python train.py --num_attention_heads=10 --num_key_value_heads=10 --hidden_act="geglu" --rope_theta=10000.0 --rope_fraction=1.0 --bias="none" --parallel_block=false --init_std_o=0.00443 --optimizer="adamw" --beta1=0.95 --beta2=0.95 --weight_decay=0.17 --warmup_steps=509
MLP neurons of a small language model. Each row is named by its layer, matrix (down: output weights) and neuron, and shows model dimensions 48-111. Each number is 128 + 32 x the weight over its row's rms, rounded and kept within 0 to 255. A neuron's up and down rows have the sign that makes its largest values positive.
A block is one neuron, or neurons of one layer that tend to fire together. Before each block is what it responds to, as a language model described it from the Wikipedia text at the highest values.

Year-to-event links
L4.down145 [102 142 114 158 142 180 148 115 124 142  30 108  97 139 129 126 133 156 154 198 126 101 122 149 124 101 107 160 140 126 184  79 100 121 108 231 124 102 104  87 140 114 117  85  97 131 148 167 156 164 142  92  76 106 166 139 120 114 113  89 104 105  98 162]
L4.down641 [133 159  94 123 108 103 126 133  71 166 132 148 152 124 172 166  81 104  64 119 163 169 101 166  72 117 170 172  96 234 150 103 109 168 116 176 119  78  91 188 191 140 121  94 154 150 110  98 152 170 193 173 130 102 179  85 138 236 143  95 142 126 129 160]
L4.down766 [160  93 128 131 137 134 166 107  64  55 100 177 191 178 125 135 115 118 131 124  76 134 144 121 149 152 168 153 142 145 161 159  99 118 147 185 116 137 188 181 166 103 145 125 127 171 112 104 114 166 135 114 153 201  91 177 162 162 173 121 116 101 158 124]
L4.down776 [104  89 147 160 142 141 140 133 106 114 154  60 118 111 213 128 118 108 112 145 177 110 107 137 120 130 211 115 118 237  98  98 124 110 171 179  97 121 110 140 103 121 113 123 166  77  97 134  57 153 143 129 101 150 102  99 122  85 171 133 143 103 139 148]
L4.down1021 [127 154  97 139 144  52 139 115  87  90 161  86 104  99 190 138  92 141 140  90 139 172 152 120  58 185 205  87  60 123 175 143 157 101 172 135  85 102 134 178 136 167 102  95 137 106 113  96 156 119 105 172  82 131 101  98 150 163 128 110 123 114 129 120]
L4.down1095 [120 179 149  84 146 156 115  94 189 148 207 107 136 170 146 141 135 110 100 196 124 119 146  94  86 119  80 109  92 169 139 164 103 171 134 130 113  95 118 160  94 108 103 129  98 163  96 111 167  50 109  68 187 121 158 113 105 146 116 142 139  84 141  88]
L4.down1136 [134 109  52 154 136 144 107 141 126 132 115 119  62  95 105 121 139 121 137 153 163 127 111 158 134 108 191 147 106 140 140 133  61 147 136 198 171  76 135 126 111 140  93  61  94 128 155 179 174 167 169 126 146  44 136  38  91 151 100  91 107  99 115  83]
L4.down1368 [179 151  68 131 113 164 159 130 114  49 112 141 183 161  79  68 145  82 126 157  92 100 140 111 103  85 106  68 109 170  61 138 138 141  90 148 107  57 116 113 144  79 153 171 134 172 180  72 145  96  78 127 123  76 124 130 170 113 102  96  98 123 163 188]

Token following "I"
L5.down770 [115 166  90 120 135  85 152 164 128 159 136 186 106 165  88 188 135  88 140 138 133 154 121 107 111 158 128 133 113 150 158 159 121 100 171  68 124 191 154 120 156 130 128 196  99 117 121 109 160  99 137 126  64 125 137 182  82 101  74  75 155 121  89 111]
L5.down968 [167 103 128 194 129 128 152 118 126 191 156 166 113 114 114 129 147  98 122 106  96 110  82  80 108 198 184 130 105 103 127 135 132 103  56 139 119  91  64  98 187 152 133 116  82  69 158  74  78 162 106 132 110 123 173 161 122 150  86 120 157 109 154  37]

Possessive / word-start continuations
L4.down69 [113 137  56 186 111  89 160 118 145 142 109  68 161 144 196 122 134 193  88  95 121 127 146 107 201 203 178 118  62 165 150 170 156 103 130 172 116 113 159  95 144  75 135 114 139 133 167  90 117 212  95 151 157 158  97 116 141 125 110 186  84 141  98  17]
L4.down129 [101 211 113 107 148 100 147 159 134 123 154  93 155 156 116  70  76 104 140 158 169  72 131 131 144 142  92 150 159 127 142 124 157  93 189 123 141 112 147 120 115 126  58 117 121 148 125  90 106 235 131  64 129 184 141 120 140  98 107 117  91 130  83 137]
L4.down161 [158 128 152 140  97  99 198 123 142 120 110  83 116 118 123 138 118 156 105 116  86  92 179 133 154  96  73 103 195 125 151  89  83 117 115 134 147 107 131 162 103 147 136 139 127 157 140 223 137 154 160 114 116 109  92 117  98 138 156  96 192 120 110 157]
L4.down425 [150 129 136 153 100 136 151 105 155 101 145  82 149 191 130  97 110 131  91 119  97 169 116 109  82 148 100  78 177 136 117 199 136 119 135  96 117 197 161 120 157  87 146 117 158  56 147 130 160 123 132 133 113 137 113 136  75 104 123 221  88 132 138 160]
L4.down686 [106 214  97 138  89 156 155 142 135 158 161 192 120 124  86 107 166  98 106 119 113 150 139 126 118 121  88 146 217 146 139 105 116  96 141 168 113 116 114  77  52 128  85 138  77 143 130 147 139  98 108  71 101 166 110 167 150 130 180 128 103 143 132  64]
L4.down767 [116 126 103  82 177  98 149 117 121 172 132 142 160 162 103 123 167  85 147 152 117 140  96 181  91 177 185 146  85  95 171 122  88 119 133 112 149 148 120  99 178 109  93 129 195 135 104 139 146 163 144 119 135 142 143 150 113 137  99 113  89  75 142 126]
L4.down937 [142 168 114 112 123 111 140 118 141 111 141 157 164 100 153  62  89 141 133 120 144 119 100  70 108 162  61 115 137  99 110 151 148 115 157  97 123 108  85 100 120 135 113 145 111 122  83  61 122 120 151 136 168 166 112 143  92 122  66 142  84 135  84 105]
L4.down1279 [ 96 122  84  89 120 225 124 120 104 140 149 120 108 129 142 109 111  89 155  75 105 118 113 136  97 134 104 131  57 110  97 177 162  99 207 122 159 129 128 115  68  74 138 123 115 165 114  66 133 119 133  79  97 138 172 119 128  60 165 153  84 142 136 130]

Possessives and mid-word pieces
L3.down10 [129 165  95 151  94 101  98 111 104 135 153  89 128 129 122  95 138  92 100  49 103 103 184 115 108 111 112 140 145 151 159 144 150  65 157 124 109 118 146  81  96 117 119 180 148  99  99 154 117 139 103 174 105 105 119 159 172  90  98  49 127 105 143 131]
L3.down53 [149 134 181 123 133 169 135 124 162 152 114  74  77 140  91  20 133 187 114  85 140 140 180  95 163 160  83 128  89 143 136 172 140  90 254  54 123 114  97  56 146 109 172 131 111 144 130 125 157 180 179  74 127 169 127 148 100  92 129  90 119 105 177 120]
L3.down975 [128 165 162 113  96 127 118 162 117  94 124  97 128 107 106 104 125  55 126  76 103 132 104 136 101 141 167 173 120  94  76 124 164  71  93 102 100  75 132 123  54 202 125 147 144  83  71 119 144  87  79 158 160 131 144 147  56  93 155  90 176 135 114  91]
L3.down1371 [170  80 167 139 173  84 104 161 118 133  66 117 114 109 143 106 123 111 170 192 130 149 173 165 118 153 165 141 109  75  96 150 130  95  96 193 136 144 106 152 106 147 157 112  96 143 140 128 184 149 133 169 116 152  60 107 132 110 108 112 142  98 169 140]

Year and day in dates
L3.down1275 [128 138 112 103 115 147 103 195 123 114 124 117 168 187  91 147 137 102 150 123 138  53 154 103 126 130  70 154 182 113  67 126 122 122 114 130  33 117 108  58 150 110 185 100 137 122  62 172 152 214 179 108 144 145  93 177 133 119 132 103  95 117 120 156]
L3.down1287 [144 119 128 110 123 133  97 122 134 189 129 143 125  85 120 152  84  65 151 105  97 187 122 119 176  95 115 110 143 158 119 144 104 125 108 139 104 111  83 140 113 123 122 109 108 147 107 139 157 143  97 123 164 159 155 105 114 107 138 131  58 129 138  92]
L3.down1397 [139 119 127 153 102 200 128 195 150 104 120 113 114 193 157 123 106  99 163 113 115 142  96 174 167 128 124 109 162 132 184 156  97 104  92 167 178 176 164 131 141 144 113 146  97 134  99 222 180 103 200 152 117 195 163 163 121 132 137 168 164  82  85 127]
L3.down1547 [118 122  92 126 190 126 128 143 117 178 133 128  82  82  57 112  83 122  96 152 153 138 133 132  96 111 120 133 144 149 154  95 111  85 177 128 114 105 142 117  61 158 147 127 110 185  90 121 166 136 196 112 159 145 136  92 123 155 144 147 127 152  91  71]